Weights of a small GPT-style language model, trained from scratch on English Wikipedia.
Size: 12 layers, 5 heads of 64, MLP 1280 GELU, vocabulary 5343, 16.5M parameters.
Architecture: RMSNorm before each block, learned positions, capped logits.
Training: a variant of Adam for these matrices, 4751 steps.
MLP neurons of a small language model. Each row is named by its layer, matrix (up: input weights) and neuron, and shows model dimensions 128-319. Each number is 128 + 24 x the weight over its row's rms, rounded and kept within 0 to 255. Numbers have three digits each.
Before each neuron's rows, "fires after" lists the tokens most often just before its 100 highest values on Wikipedia text that the model never trained on.

fires after: " the", " R", " a", " The"
L6.up403:162097185108143098170114117109115113119140097159108169127114109133136100113127117087073135118090170094169151146148119109150104156119129141144145118180108118147125116144112144124086095132080092151119178112119135152146131089089123125122129152085114106111135120097085134087155117111153126101103126072120123128138109095151128157163138138111129117156150138168135116110131145148104173138154091104135153144133190098112131113166126188132083135105170127167109153120108123101128161152143077094132119138142131118141151135121106120106129135141093093153147097119137128145151198118120127135

fires after: " S", " s", " A", "S", " on", " of"
L6.up733:111140125100083130135086136121130121177119155117120117126132108182139133180107124113130133121115153139124131114140158119142100149066127164137118133160158106117115114123114123119120125125130120164080130154098151152188177123096099165158073125146158121128144134113114095072113159108137124151133115111122173155113105144172135155168159150112097132122151137135133125116140120157130119139118138138078136136133114153147170127144128180115116116163160108128141126113106117096114137139135088084112123146137080183115155092152145164125141175150095145128126117139103115186131126151111122115

fires after: ".", " re", " Re", "–"
L6.up197:163107154093118119147143113128154168147084103099137104122125132132117172138102123115127125115136105125145116100117085143117125110101147116125154203101141151132144161149146119090112172114109082117133183111129134175147098128105118132126085147113132179118141149146168144149109159123111118191125092158156158110121155152073169103104110156105121119127126120131118126127133107147158110161127135135165135082118141119116103142119160132110135101159140096083122102114090155136100169119105144130120115169150157089113118107134109097129144112117095123137117146126107081127115172140118095069

fires after: " the", " |", " a", ":"
L7.up1229:192144136096143112124126120117126147114144150138111141163139094108132118150111120137095142131124160100137139100136151074075161171092121118129089105201139142136113105150115085060134124137117125162114101111133123106103119092121154138133129150111125141095154118128127112110107091145134139164145126114129113119164152079073138156151099108152087161114109118158152090127141142149118129088129101104156131090126116116098087096133123111097100121135120109153142109108124122112114152168183130135067089123158154107108109122132139152127108098127142193112154096124088103136133140128123096102

fires after: " L", " l", "L", " Q", " o"
L8.up271:154144160115137084115119154115131116135157111151119140090126114104141141138120086114135129122146118130087094125122126161128119132144129187133111114140146116148122136081154133163125143183126143141117114120068163139125158110167104102157134140125152112115145113126115074143127086117140124192126112128113113130152143153142133117149100151083090132132111125101157135089118118129094131116136096065188122116133128122144105164094099187106109092126157133131116107062097164130080138141083132131181115109100113150099116113127144160128118173147145165133149159144160106142100187119160155123

fires after: " |", " the", " a", " st"
L7.up386:129098184135112066107131139139165114115104091156123124091119126130123096153097119115146052121089105105134077137077141127109143132109121144150135092134097119146120124099108138132090115115103125173107091131115116102134108119112120122148081104130127112141159108108147098164115130137112138117100126142152163087138141119120113100143108086111157057158167134132097112079177119142099170152112102145110169103133140135080119127116171146159087108140124137121134099119155111111137135154127131135098103144119129128160149128153144155139138097126115104136170126113110092138152127106125070114

fires after: " was", " were", " is", " are", " be", ":"
L6.up363:110128138177126146148144149088131121115168112135130147126114064123129120081113134123131142166140092142101142143131095092127123141121117172155121103115134102161106135113136143133119108105139085142075101108102114121156131152116124153129133127093093125138147108148139138134126136134107095131078139146149126069146130116110117124147135092133089100138126108100101168177093115117115143122166153121130168088107096144110170152118150162097143135155126117092108111151135150080117142167131062124148102120130120114149132143091160118170167149146065112161131113144108081131081133138112143116

fires after: " the", "-", "==", " a", " un", " st"
L8.up1201:201165142147169091123088159092121136135131145173108139136126145159121088122104108113071083146111128106117102089154154164120130156119153119149135116118105112146095171177142101134109124120086137171109142118126087104136192126139157137115120109132157129087147096117150121123132104131126105138112123124121118161129119156126118141133108145137065082138093077120144127130130162120083146136134167122118115089110137107160112143102137142120100113098141121160095098145148180123139124153098120096150156133134150071082107115110127140124128088135113128129167088120105124135109082124124106117

fires after: "|", "-", " 17", " 16", " 11", " 19"
L8.up631:131130135132138103179103091153166137135121125116081102151128095144122147127138154123146094169104084143126150101154122112156125148136178137111152123113098123118087121115130164081102118100130094175143115118119127121184132090097152115133095153124151127116108127098156129133096123093140113142113107148118144166151139132123187164141171139097121125137134119179183112149175137168155136144145113144182123083156132105115095125120089183136154116152144130123138092102126113090117178120140136107148134104138139135124155126099140121122118118138159077142167110158190130124127135133164126115

fires after: "\n", " (", ".", ",", " Am", " |"
L9.up906:107088172117098133140152155130106122107140123088132108093154125154116155124121100092119109112152089109170139149106153066107148119083115155158130124126119184117135108149100120130108125144152131129100145117113131074148109124132116120121145120113142152126123142148123133130161102106133127115112131117111095118138082102083119143119097105115124112153102137158142159162123089158126149115180122092106134128128150136143120148138142129107132124126150095113099156115127126127086121165161103156093151166119162110165123131115152085154145170149101098148138098127109082136133122161162137181

fires after: " |", " (", " the", ".", "%"
L3.up1268:152132136149124114118115105164159100102121111182093114118120154105111139134112146112104137083105103107124111109128115102114120159136156167147109161145121124142101153089136135108049156122158151183097118145115119129129115112114142109122120156103116111103120140119128132148112155130112110137127111146109132139110107127135160126158136107103133125166133135147134095130109131157103165114129124148149137111161135090128104114137142150131075140096137083150080155136114141129090177145164115114123156156113136133151130111075136091169151181140085167155157105133154080124139133139111154147

fires after: " C", "B", "C", " f", "G", " F"
L6.up957:114154131136102095157115109099135145090149121145106131082115091145141126101126121108131112121152096134157095136143143117170103157096131152137132107137122142150172106120110102156070103081130159135143158106109082088149109122157136138158146167141126137141132137110140109115121099126101121153131099121098069111140126110158127150135144111080106095157096146102175073093099096137121144120113121124141092122100113128132107131145079086116141105141141126116092156102139097135112097068104126135084107152102140137071155153151166128123124159116128151108148117160138126156121127113110149092

fires after: "|", " |", "5", "-", " 1"
L8.up371:155141213128140150128136177090141136108135131111132087124152100128151095153123111139120148104118122148146136121109146131121133161126175137173139111146130157122117121123153106102115097099096131164113105103108122140152095089144162096095158119118110148169147138148151115112142115150125126132123123111122134126130070120111092136140103133119087127128081119142139118119105112115138126106083111102102098089134147112127086121145176127155130099118149098106124134120083126140157127128128137112137125130106187135126164137146141104117089099110073098116140128095107064158127141144135137140

fires after: " A", "E", " se", " O"
L7.up648:142128157090137064146129114124182139109144133114127106117126126174148123138124105117157106165096060102063162107137139152119138175119134159127108137128125119155118155124148140124100142129157131114047180088085096114165136142113140149078103145082129107134100122146120135105119149121109087134091133150109150118164145133121177161137134098081108077107127140090149146118160094186134141152160128142113132138148076139145104113184193136099104076138132115138130087125115116096107126131106135124096083111163128142146127133114127144169144151163111141187124115122102106138146135152122150127

fires after: "|", " the", "-", " Mar", " MF", " |"
L9.up540:150155123125128075115083148093131117133155124099091129134120143143163140143128157168129133141161136095156115116154154156152155162102145174135117105131103152134118127119067163150099119094098137137160134150130140138140120102112139128150157156131147095130134114082126118146147106118132120142147092118113122147087080152134103110133141109118103122138149102186127043146124145155095156140123165141146161114110197080078138120144086131099151131112130110119123135117139110124113117124159121127135123167177120098082127156109126134125098146123160147159134140117110112148143176125156150101

fires after: ",", " New", "ic", " in", " K"
L3.up778:139134167111111092122131151134144158156112162172095074161132168135129125130122118145132105109124142124101125136121141107131103137141120098123076099168116121229098127114110105130178105111132146148140160133096104100126139098130166157113135164166134119151131147129101100113118122112122148111112121121124080136169094123143126138133164128106117116151108104167112094062094168119129143163135132133122164146119162158141087101131116165093163130122125117152134143136129168097076139134147127148138144155107126133143135143145110124104130109116115155139167133139100134138150116146130139142

fires after: " the", "-", " a", "\n"
L9.up1169:157130153173138139155124107112139147115149098136128104136129147143119081186144134132084118143125138092122119116154140122105117169121180127139162114097091151091118151123094077131141114083119111164150138143135100153117122122094140108132110151128134132157131064095097139122162128139120150171112133143133107140153113123067164145178118136105125108139084144164118059124109116127132135154086111139114132147149148133097138162124156104085138141175151093140115097135132133131095124122157092092133098124141109111122100126110089136129089110157111073143119081138147106127131146106164134135

fires after: ",", " New", " in", " York", " United"
L6.up1238:144143145138204104141131123088195134137133139148142122163117149149140165088110113090106095177098095143130135138109120144141124166105155112153134135150113134163141144097103139111102131100127091172135156069123143143110121110097132095106114150100131122109161124141143132118096112156148109138091126112077073150152098127171135167116150135115118120149083121196090079150091138133078141158123174104143101148120183122106099135134149137108147103166144150134141110110110154124120158122150147135177137135094119118134165122110125162093137077138131165087158097129190125125127107172118116115

fires after: "F", " F", " f", "2", "P", " W"
L6.up485:204125149094139083140128133081146135076140136135115097128157132149120176150126143159128105117094153123138108161154111127120155150124164160118104112137130156143132131161107137132094125108109106160133108077114150111125118103133119087100170153096138100111130112120120112158095080149164147112129139107106080117178115097141096138120140120113081149113152114125101077129128102175110148139125105139175140141100137097132106109128146115112126150101125114134138147091152136124144106125118124107099132116121147120112149112134138115169137104145119109118147099140112082160119132119134159093

fires after: "\n", " P", "-", " (", " p"
L7.up512:145169133158107087149143156127139137124114137156136117082078141096142134143131116121133137094132088097141147111114128129139111121138146108159095130072121134115117139174088130141149147127121106166151166116109171138155156116112090106101140122123159121091122103112128079146168114118173120157117130107119093105134157126125163110151152136134061121130098082115147118129116116169121097117132131145145170117082164138116094139136128137085125166142153102123125128110148105086140129128129120115094085171119116157101113181132124125074120108194072120120107104122130152129118146129145071101

fires after: " W", " w", " f", "{", " over"
L6.up311:128144109132134115101103154139092166091137142148098105123139156114161110127128114174124159131109114120150119082178148153155153115122161124110139143166085140124163150136162101138076129135088134157112141109129127152165142146157117131091153133127087134136149100118135054129118118109142125156132132128126150122149125144124137177132141134121095108139100130126144119102134122180125096116139133146161102150169133087120080133124184105086057119168111122115133104130092116110137124138127123085109122094099119126126170128140132095101118163134143132090115117154129107145095148153130139129

fires after: "-", "–", " B", "−", " b", "\n"
L7.up284:137119181127142117136122162136141127144090132135145143123141163139151128129124086131118136147103139093146100106146125141116127109152129134109127130111136170130137108158107110119111103127114089181062082134123121167121135108111120114094154127126177124114151107163173106144167114119139166114149145128092126118147133110174124105155109134167089085135152113108159121114124109152130143133148095107169112083095137129117127175133099137114136101137162098170137112103107145144100158156087140115129137131104132101106128165109124130114125102107142121177118117203136073148146175170122073098

fires after: " E", " U", " M", " V", " P"
L6.up912:131120124108173094130167145124139089141145142131129153117108146123159148110102104144158119105129082149164111152126124136133130129110175147151117128131142107154097161162115097168121054108114094118111147147096172160143154110098137104056140112113113121100094148121132104100121134141115110134107114158084090088054083126164170123123168135102133120137113084127153120139129161136100146136135138107136160125078126095138110127158112119110118134163154089121148150094123128159083116099129112161125096136147160107125141109116142130148158111152159159155082113142095181142107137129090135114

fires after: " the", " and", " L", " a"
L9.up597:099125206146156091126130108074132113103111135117059154108141078112151153126154132127099147145096135135135091135141158117113090166144198143143156159150154148137142126155115106141105115121120119131126142099089101144147163114137098161096126120093119148082168145097129120101107096136133144128113119085107149138146085142122107132147182085125098135112119138162129088138136177118111109099129099088141091125122148145084107128105068116117125108122159158138140128130113125152124124181131101092136090123121183099093112097149116142104124148112105136128087132097141085135106164112121081053

fires after: " h", " O", " H", " un", " o", " D"
L7.up1189:137123178121087101134157124117135095115165162140137096117145149129166100137103135125140143113165081099138143135106122088146096142132152111158134179099163148133129159141144108092105131149096125128123158118115146143129142174134169138117126109095132112124139080135130053105142149146112123167154120138098112095131115132099136150117152135141126095160104173119173112100106126106106117147134115114133098121069134090140074130123104106126082142153152095157133118138103132106083089122111105102107086090113148061121122144098133122118083147162124126145092104130126065128113131137162108150

fires after: " |", " the", " Boston"
L9.up101:097095168176125098140110156129163106114034148106125072129163124115140119161111111140125123129132106167152129124134122147128122130107147158145142165130117156121126128119098101097092147118096097136138111131111102126123135132122171124100106118121100140123129102127184105155139174137140131086082115095036138100141128106130116123137123116137136146115074155132138104169128141101122131151125150135139154185133144145085151124134083151164129131143105163153143162137101134098093148138138161142151110102138139147147133126120123119097114073125100138145163137131126136140127126127112094110

fires after: " |", " —", ":", ",", ";", " as"
L3.up1239:158122181115097109146115137125118113128147117157104104117108144138086128149120139129105162131169114087111120144113146145146106145130131144121124143090110165106153191128121118138146152119139115126116121114103155105150111098121106129123101134117151118095151106121139074115094101102159128148094109131126111142145127124156107136164130119104056088161142155132146059106116101175109149136133122122145123121113160113120116099094115130132114155142132100112103074109140185086110117192180151132111133116071134127145113136084140132144098090098111129105120115091180082129150116173119091135

fires after: " |", " an", "ur", " 1"
L7.up517:141134180145135071132163110144138107144129123108151089189152089156130142132134122087126111111114130138140093112110133114139116167121098126124118141124153121138064129101135148135131138095113058173097160092087099155136112126088154099132103110124110136102136121119108123114129155137166123089116105144159101138117102131084093136168150086119113146149125124117121127162074136117064117133131150114135145158075141117143122140170167122152133114122107157156097133144095128087087165105156113105118117106049159114119118124130123097126161089150128159126150123128165124122103173113122102138

fires after: "-", "|", " •", " |", "6"
L9.up493:110123143164140090135109123107161128101144137114117138099151128115149142118151119117114123125133164088147112124138158134135144126178167123159129113124132182112104108136140092139054135117106115145160086093141116111122141167099144089098146145128094118147133159123125081113129112114129109138129096147132128112117076116099129118166149104127154127162102151141151073163143142129146162109169157099141142168167116146150126117157109106132098085156144140122084123118143087138134130137154143133138111115130145109140140172086092119126124092138132087169140124127141114135147131069117078157

fires after: " ", " L", " l", " Br"
L6.up980:127116110116126112141152143184131106084174122111112126136191132173144187142147117089139131099134093130119106125120200145147113085117160167133144163148130125152121134081088171130112159125112127110089120139131147142157102106150131129117140136105131101124147109150127131155111102126108113151098111110082152117131138161128117159099160128118153122158159081109115151113136096150128132114143144076145145135127105105148134123128132173107144158119106181135113136109079168074120121076123127106094133153153138141106107116055143173105165157119099127132102092158106124136118126103108132120

fires after: " on", " |", "|", "-", "On", " On"
L8.up1199:163137183093113121161090091112132110130102108112152131125139123109128142080131095137108147121117114111146087133123128151130106133102163154124109142111108146163106079165146117119113085142162127138097197121129117143135149071122164150106128112174125140134149144123099106130135133105102159153083102135075081118117123107140148123149103148101110124152132079170177125088133162119132162156130087148137093109086115146152124166103144141128140104129134121099140118100140105118084119136140143106107160120162149140118135129154174146153122060147123105138138102153145073121141162142113089117

fires after: "\n", " (", "."
L9.up1050:130141143159112124135144116104155156109093107107133088087130108117108096161122140147108122166117149131142141127132091101158121151116162114153166154106131123124112119150113139099128152083135079126138135137117127122140158096147110143122112109130164120095151155169155080137143120098116126135099122147091102117090155144149146172160113117161127058122111137147170119133104119123131146135156139135138132107157114152088131108158132142127151140166145130109138110082139156089117120127099110111120092090136153078171142115068130107138135076131070123120116093152114122101137134170117081138

fires after: ".", "em", " E", "E", "le", " V"
L6.up1175:113113132084139114160096141111150149116144115120108141110082113150197126103139124122141090089132094119125078104162111107135132128090148143132097167136160110125100130138142163110123105119135135122100140144070072138136100114119157113108182115118106138119102142122142136137123106152079094156121117137129139101139114082105088128120152101127084100118130129132163152120115135155121144089141124109150109122134133126148097167137130076124116165166140104086122122094108125115135128119138142141130111116125121093156108127122131109161088128122055114127123096143083127144133147126142124143

fires after: "\n", " s", " ex", " in", " S", "==="
L7.up480:117135106145097125130142116154129136100111123114135170118096155127126145142084108135107108141132151129120157125153161127133129124113140098143065158158110116152108127118109123109099096147106132087122134159078071135156153164099145129175110143156129118149172121089134112146086117108126161148069092149121127146115139122097138116112132144126085129127096138133160109159096143135167130165152148127119089142123121119161142150134108158091140138150132133140101114110166175104112092171109098110103091113141206144095081103155125162190126128146141165104125094111115073139136085134117113105

fires after: "\n", ".", " (", " m", " p", " d"
L7.up320:146124155142100101185153129142125122117094096136100140096138118143138148117142109157097121085123099100152158147102084089104148137133164189130123142147122171135113142120128155088109163120109093163134153105114119118122120131102178139139139142095127147136157145126134139116106093131142085120103139091084120112156102126106113123141162129117153113118114134151142126127142117092120120138115095107169137095129182145155093145118107120135134135126177119112150082126139135104090117104109169117102139134076163091112118174108117107106113129171145101138116073114172091125146111111120075122

fires after: " in", " (", " /", ","
L7.up96:117123120143102080120111163141132155088105140155127108098140117138097191087109107166143146110126123132182140128153143121135142095152110127105120109124122164142121188139079129123105134126126106146162134086074132100122094119147137074105172115185092161141151154174182091113109126113100107101092088116115131160112128128147103133138150100123071105128138148101147132153154109172125144127173148114119130185120123080119100131129122118094139127119149128108095129121120149140145096155148198158119160124134123119142161148091161154114138142146156097163111133140143140158159135121135119137

fires after: ".", "le", "5", "ra", "ro", "2"
L6.up226:079115165086143153153149138121143159093159138124102124110135131120150147157139120081149128128145067175151089134122107173109127096141143133110117156141103112117126141111186138075127089147110135164095148120108116138133138096119163123107139131088115147139157118123170141147125092112102085166126145122187125134130162091147151123101133141091072088144101104135122139129149126162136165141135082115179111124148139139136049135127155114157128118124146112131131106104073098122111117125127186153173152135115124119122147124106138133108107130097115092125108113116117142157096133149130156098

fires after: ",", " S", "es", "s", " s"
L7.up1219:168104133115061114136082101118164107116125143146142172117067126164101145135108107114118137117144105074111075150139141159155165070119176165134150153141106152148152124140084126117123159149118137155152148135088154142152133180131128101090150128140150140139175128145148108132145133102084122104116112109144093096139100140165143124120114119129058115138119091105125149128116116109128111126141149108085132115112129110145098171136091124108157142107143146170115117138126150095109092148117170153125130108127138128119128118099103114148081174108157133095106133133123127156120128114139111159

fires after: " was", " is", " it", " un"
L8.up538:133142133142120121140115066105098118078116123099136096120118103143116145105121092163160122134148133119123131141128100108107143079065138108120163140123106121164148144120125115134123130105160173135164162117086134111152129129106130144133131117116109123152147170130168097140141163130152102125054109160103081092151132132178111109136135102090101094121090143127158149079144097134135111147164139138150111113127095132119116112093134140128096116134123130128121144108134105100140126161114103136133100131131143136143165117144148088110135068156110131094133134154144081134119180176125131179

fires after: " a", " A", " this", " same", " one", "ne"
L6.up665:105102156109144132148144149131148145132153104077130104124111131138166135137100109145109101086114143122131112096123138155125129158125118129144116143120119059134089128140132158146130149137116101150115140129139124142164126082099147127131066125094115132136111155097130146104127180145135153100119119169110124147151120121130115118130127130149127106147088158161164110137088106120135124161157103059110150157130138127122137173156120137144130131153128142153146139121142123079093119126110100091154129154147122140130142117037124133094116149157114079184139114134142159145079123146128123152

fires after: " A", "A", "por", "a", " U", " a"
L7.up1230:133120156158166103136120131122192157173102135088097104149129121130105139130124149126145124127106126112099124110140107103114103144151157127152151151111096096133105125105177169098170115147120093203126104132118111125165185118103116099117105120123103145128167142111105144111149147081114117140103096181142112143135111111137080121174161129092134093148126106107173090149164102129102139131152070120143102112158156137130064109135099165144128131148142086143156123114142153089108147110108092099131152168141163133156113128102115115094123143148123127138139124123160140118133149130163071150

fires after: " |", " to", " the", " on", " in"
L3.up442:093168113179136114112132154111113151131114133152112126176127150120074148123129121116123102149131127113114122112115138158134096161114162135124137114144146144157136135090158141128152156127142133152117120131122165136127194120137135130089111109142124103113140162101165163136142154138115143090100118118150128131143157140070133103164124071101187150166158113154165103151143117141157122145088155122091150140137132146153144115126166117095066109152096110168105147172115137085101111133162121081118165138117112148097160138091130156123157122161096146128155143144122131130129118137103156125

fires after: " the", " The", " Bronze", " Royal", " his"
L3.up758:124148101159152111121111120140187177133106118143120074127145125109114158171142130104130091137131136154124120136109108080100106177162166098142153109167116133151097105157121136106098114121077123156122073092100111117117104090117146102127098137134078128141118118121186125138148124131128131115165123122125141102142136101109082137132115117130136110136124140124159102152115138128122161158125124090103179122122151129127123118173107080114099105140141130104115154152122105163106143118106122098113104153096131143154123142127162163154126105153126156129163108115131133118093144153146143131

fires after: " D", " W", " G", " g", " Gu", " F"
L7.up958:136102105159123157128178113111153125133134136131136136108090136122134109103115106146101082123117102143163098098165135152147138140076135140146149127128131107092115158088080112156114140117106097124108138078118134158133100134113160127135156092134125133148131128092116100127114128151153120125108115113107098083083105137138162111096092134125126125115138149128098126122121141123105120114122151145137131170101147085135145176156136176101146141093174115124147097078098129148131093079164087133139139170134153106128129141146125113125149160117080121129124110130107107148115148087132140103

fires after: ",", " \"", "born", " ("
L8.up17:154112149145152135124159096100132161113093159176127120136166142091187122130089095127146173125126114109142120137149136154141137143133199120101194150153119083140099121120117135135117120114154109144155097109122177120138123127126189158136117135108110141077144118137122089121136119150126103142114155136110117112144139148134149123092137161117162115105104122169164102123125149178129101138123117146153099099112125117092099160134147140119137108143147076097119128105154169127106127131136122110139124165105147133106191103089142090133084117133132167109168129186102085152123170113127144135

fires after: " |", "\n", " (", " a", " an", ")"
L3.up181:109123154153111118127122137134132137147116177165111094125120144140128100145151139211118139140147093161109133101178129137097157125125151116122087144125126123118125125150119093115135133103133104141109169140110152097148148127118146101108132106122108142085123126132135047126119128130151082092080114131078099116139119137123119133121142170138104118117067127139175152106153146147082089079142202124080127132094164120152107165150130154071110168130160076132140141117126156125079178148134143090141104117101123117104104128128133081140105133147128170098104105104121135125118121175145139096

fires after: " the", " The", " 4", " 1", " 3", "The"
L6.up397:093105172146120136120103114119150110143111101132125123124148114107154151134173114166100118138083078155144100091155091130142146158175121133140118142090127099144141133141132123124053149051121071163108117123137137144155129084126113142087122124145146118104121108144135107136138131125090133136109148090084130124135165139124109147130130111132152134118076104155124081105146151128089116139150123104150199077135160125085111143115173128138152139150202158142103164121140097143136105078074113080126102133152128140100123137093118120167117143124109146144128124113158126129116149162121125118

fires after: " re", " Re", " rece", " le", " Qu", " Me"
L6.up844:132110133113090130117097158132152128128125160106128123120138114134123224120129080140130128113129100102091072106134097137141130106118146150112115186115164121139122148145152154178091169130144101173100146114129152069163143109099140124124104144117109076139132116101150119149124137143154137140126133128106129132127154155138094125153162115091120123122112147127158108080174102164110164123109124125159100103120159118170117163117128122097136090135129134116131131131092124073092125116119131090137156109134123153096103111136114132083112114139159082125119109138137113148129131090142138093

fires after: " the", " |", " pat", " a", " C"
L3.up285:140138106149151141121154114116124139131102141101126144171142134146137125139110121151076129100051120150166120115127116107134164124145146106127114093117116159116086133114110156135084120079124094160123115112117148130141166106141110074107148137166125115127124146104168141123108134126106134098098116135114117119146091101100101137199123121113135117143137166120096133103128130096119154126117156123143173170098104152093117151136128136110088097163125148152093121107122124112133148121133123090144120092120147168125161039107094161153180166145122171176127109115153147134125143152124107113

fires after: ",", " in", " |", " the"
L8.up302:128161144167113060150112153120139107129159111174115140128141137131127136113140135132134119151138137098116122111136157110180122126116172111136153141119119111108109127123142128127112159149128094127123197098131149094157116118107170143082111126106119085130130101109123099150175094119141126112119113124119084127129105098163110134158124119115116076156128089093145140087142124154106156161126139090100158131119143112148105161106115135111160106110153114129120136143129157090093090122113152099154109141120119145133119166072105153102170104139103119140139071153159122141163079174126074165

fires after: " P", "ob", " Pet", " K", "P", " Mar"
L6.up201:098116096100132100168076109075084152113128106138088140124138113153123091136155133079134103084120142158113111138164119107134133144142136130132077122146153159114108112151113098111167101115112133131133166153122121112130170150150156129137144162139123161111126152140146124155117105153154141120140114164132126130131089117093109119095173122122126144172132103148131114131130101144134128138164120165128143129120118107128096148132119128088126181105164080156114189120146124150110159068126146138118110166161143171122130126149140091154116113112129100126103128152094125130137166165124106141

fires after: " the", " (", " of", " his", " a", " and"
L6.up1049:080108152142189111167125124128133129111094147128131147113115124153134157129144103099132125144139127098118144133168094114124145141115133156149170141131123156178103140081075144115138084073156109188136154099116129124120124140122156170108118112117111102150159076129121094137113105097154144102161126103112108169134120156122157113149144104103130084158109149165145089136127112132093192103143108064153101158102133144071115143102152123109118127145111131123156122123131132116076103141148109133140126156117155101111100133126102103105140117147153120197108087166109093114085127161108090143

fires after: " (", "–", " in", "-", "\n", " the"
L6.up89:100128089158145124135114110127129113118115095147145081128103164101141093131138136162117111152113121095143130156117121119105119074132165094160165143111112182136090112153112117109093133111167142138121107106110147142143103097124108100148139104135129151136174113165134079120170084112125099152115090137114068143155099177124125091160111135155117111126104139152161126129163152145113143151133153169118146080096114129123110111123103126081124081138179136163129132089123146142105173112113137123146099155110124122119137145114131087113149150108082140113153098157104137114139136182143118133

fires after: "\n", "|", "-", " |", "\n   "
L6.up452:116104140116112113133145151142173092123097131163116114115118084168120148088176125103098147149132120121150143127126154123095145133123128136134132083117146130077111118096135113100127098093130131185167111157087124134165110110128134133134105142107147084207119164112113134153115135154082099128126128125165111132126093149126181108130129148125119105142081121108159097167140129119127143074116180090137105104124133144124123135160147131131093131142157159153134117142146140124134110117096092152100079152186116100154148108144104076099115108117129109097151148160148136125112165095120128171

fires after: " B", "B", " ", "b", " Bur"
L7.up530:127159160100155150099107148071128140126161115098139102101172122151171131163135099107124102139162126141154125147140153118135134114143150120132132139172113166125143135113111095128092087120100118117089127143130104146171137104125173112126175146118111134111129086138147085098151072121085136157154097168091096056123130095171113113186141124124081098137124131111112103154174143139131141114133165126095110109133122149125120123109108111132099130147127083121118122155127149105114112141125108088137119117131167125082108128110142134134126117129102151118130125161114145143108134157118099136

fires after: " h", " La", "h", " H", " cr", " b"
L8.up490:114155119107138114144155113134112089114145106194095139135127098158119109153116111115132091125140122144147108120145138156138121121064126134131120119131113152152161142104146127123127118151122142150125090115153119119139127142078190181145083123128106120147144112138153131137132147132102190135124085151072146081133121092100139119100125177098159075190118155078138111118135143161127135147142093110160064092073092104127112135117092127163126108142125113113110146164151143114070166121117109104137115144155105136104133097124134151138124111100120130165129141134136063162151096125095121090

fires after: "\n", "|", " the", " C", "-"
L7.up485:129171176123138120171126137118101131132166121142133142127129125158123148138114108139118136136126103132132108109140138088107137099124127097140102081156145166140087137146095128138090120119119097138105162126120124153147108146130138137152154141153118128134131125124149122121126106139099133148153144114158090175105102156107100163125174120127116121121054086150130116147130121132092129155132134102153159120056133093112104166179143156116080114148186122109102122080152113173045109089093167108120116141115175147100090115098149159122144175148116123138099106151106142121079113183128112114

fires after: ".", " (", "–", "-", " 0"
L6.up1219:131088101083078157171130165122076140117173091192130114115114103143109114118123113121111148120145119153151131124110153116127129059141139094113083137128106137122100114157095117121110172083132124156096166124103150072122099102105142109158106127114127103092125106150155132126141170154096139130137122137142139122150135091126157086066114128155115055134084105146116154142121144132133138183135133097126097112114140114136126181122149113124098115139154115101112138170152127125134126146126147136147155118127127128126120130147144107121133138128140140135123111157118094142124148102121141091

fires after: "–", ",", " ch", " -", " in", " ("
L7.up281:135138137146091124142132151111129159109144133133120110108113102157139135146152140140121099141118090090143138147132144106169143145158159071144118130162102164116110127163070118129143162082127073184098124077116122145123127148159123153087126128126127147134160124140129076160111097158143125092113103092079136108132084142095151144130134113121129074115114142117120085135082112118137124133144158149098145136126157132110129151140077102113152129160158155131096114130115098120125120149134098100088076097124133084131138143116135150109144124129166163157092115092121075109106127145138082107